Weights of a small transformer language model.
Size: 10 layers, MLP 768 GELU.
Training: a variant of Muon for these matrices, 136M tokens, 4157 steps.
MLP neurons of a small language model. Each row is named by its layer, matrix (up: input weights; down: output weights) and neuron, and shows model dimensions 32-127. Each number is 500 + 50 x the weight over its row's rms, rounded and kept within 0 to 999. Numbers have three digits each.
After each neuron's rows, "fires after" lists the tokens most often just before its 100 highest values on Wikipedia text that the model never trained on.

L2.up419:537471482492445425428479469587497449482413565516525523649459480595515486431583447548530491496511533493544398472526478489575510524441644601512439463514488456476569514536469442490601466452462501456473615486480485496594497421499524485447538473431554480488546571509492488533433553468457526462
L2.down419:556481563544464549507498555445454503502533475435452537449527500393524525493505566451480531578522475396435443440519569550409491573557498383476563492558480602506510445412518562508495478450546526554491518562548483492511516489473577660547531506478490498505492481571455484444499549535478508426
fires after: ".\n\n"

L2.up446:443433454465501496411501406544459435570576487423514383496383504487442529457465435521490462518475492594501626406558437454466455527577616474492553518539495432527476545562449450452560415515543516601541535460511593436465422572600465512424559510597514522585504528592480423524436463518508544545
L2.down446:507528433498426544409424564531566599474564437548425450416474413481535460501491534436535425454528512451475493406500420470511560574488509521435454548542487527509471555514531509533565517426500504534522586514529530483527448469445469484524493555544431493484484468562481531556600515531540485464
fires after: " end", " due", " dep", " there", " l", " he"

L2.up9:516439437551477477505480514479507497529602469461490495544502523429503534493455437495549463485491498444465559518523443500529424551427539475489410432535500536531379414502511504528465538446506520443505422493461562497445559540558613484546493487421395524525502479507528539500471526487486448557
L2.down9:529574494460452517433542512521564511516539532432528481504601504491412537484470559623483509484490493526445532427563439473402512468464573491463549560454457536494449496532429379524561451522430538419600399486426568505494541551340588516521528453513486507484532460485526559563545526508414544512
fires after: " such", " well", " conc", "″W", " Fl", " focus"

L5.up102:562581539528633521554479516529473553517558519509551501499508525475479507532439547501535462568531406496401521589519530544567569490520537531429527455423507509602531461496556571498494414481551501493528511510546477538534515405535447460479511512498613541429405556424519447561530447455546418434
L5.down102:493422518434489557552527515451526596549443487549453543425608458535383486562498454543525469521454436514576435474481553471495481470506462418488504549544490499441499438447465423545486601461579537441543537411460495448585439548521550569519514444564529481526418509558481548494576510549408590478
fires after: "h", "ak", "a", " H", "ok", " K"

L5.up468:515526605355540566463526497483362538461480462552541485557442460548476427484556459539583471447513491520519501529523480582492518492445578526493523461452547514512453605570488494489509492510544591553520559516498460532494517447517502485431459603442413531518544560496417514525465508492566523427
L5.down468:416465561545486433500478485485397473474420512498473557566502554524410485573460455540579615504449579593496442564481480496576526552461535528583476503553462512481487512516598525517403490410394457571505517492463493498440595471499466464460547370531479516558472489582440481490527519534494474469
fires after: " in", " int", "il", "|", " l", " trans"

L5.up396:492448448422501536586478428469471482432465468444469479480500568546526573492436476505502440444522418509566558510484517513482566502414554533508431536489533461386487473571523426412585471485420501632483505464482502531556410510662493449573482540435505462503475554569467449501601388515438566512
L5.down396:533473556489482470514400534473413565522489474495470548452543562567477485541432503547592604533450506608464600523503576500520468516434462448521479492518458560577537474539559535456519568547571529450433502563510373467417473498470459543515432518494523475490469414505478436440524502526626512471
fires after: "h", "b", "st", " H", " ph", "ch"

L2.up288:565535505408539567504571566373460494553591545581553388563531484395477473487436513526583432541492504504462441511544543584472516408484395498462524575526599425490443506474523409569449548485498580490498463530487520513538525476471571452481540466513591458514483585539521517473420495443478489515
L2.down288:422472490608566486499478512620514436424536520480421534428487443459491500414475525433403554422539459502468506473514510509549511528596526613494485488463463510546483621487492478450541515514475488512543471509511413497564486488551471518588408502525455482494521468503496476412615475519544517484
fires after: " (", " hy", "ps", " \""

L2.up97:446535501449513517542423553514523563510443453550419539484534540462486527464477549453492496432419506476466622492529623543585349428456590516490498482579547512455610515511484429601506552520507561600397509463458503526405601596474597499539549496491612557487487521512482537549506511542458545482
L2.down97:540521530451591546411475497501477506564538517428436524567483465518473500417454502495476414524477450543525506516464472516546493422487480478536531481525545484462572446473491485499552442518595482520463530494526511588550554489460641505347483482536507598484567530454445445500505554345502502455
fires after: " in", " att", " In", " app", "-"

L2.up591:521519495565418466534587497523446610497473556539480504481513503514520523504427552530527441542543419469533488411468500501458527476511554460520502492547525493481530433591478429471525496502435500460447616467545455482443446480559531346487530528518567549481573482437565481461491481446563553580
L2.down591:480495608485485442512523445507475544472404408524455464548587526587502522565431443489425469495464566568504514535554559421506512479509503516502520502533400399485571505494497519466518471476484445456446443576533447538542476508540484538491529453485473465481502472455578513444488511473554561497
fires after: ".S", " Dr", " Jr", ".C"

L5.up672:454470522472438617484540498523457430498478485536448522543451509471558425460518497503423460529500482579569497450420506507480409497587530417375532533525494450529545528544487411391566541526469488537396473446453518504465573485490586532506524548494562495550517449562556490499544503545511540552
L5.down672:555565407560496457701465555550515482520499511559458550420528466531430522589550496426552497481530459467461461497482530454525566550551536440543425504507512580565564527454464519457519520531483465451408507444556528464527489490520521386463544523414364469470431466563436556441526404523495497470
fires after: "20", "19", " in", ".\n\n"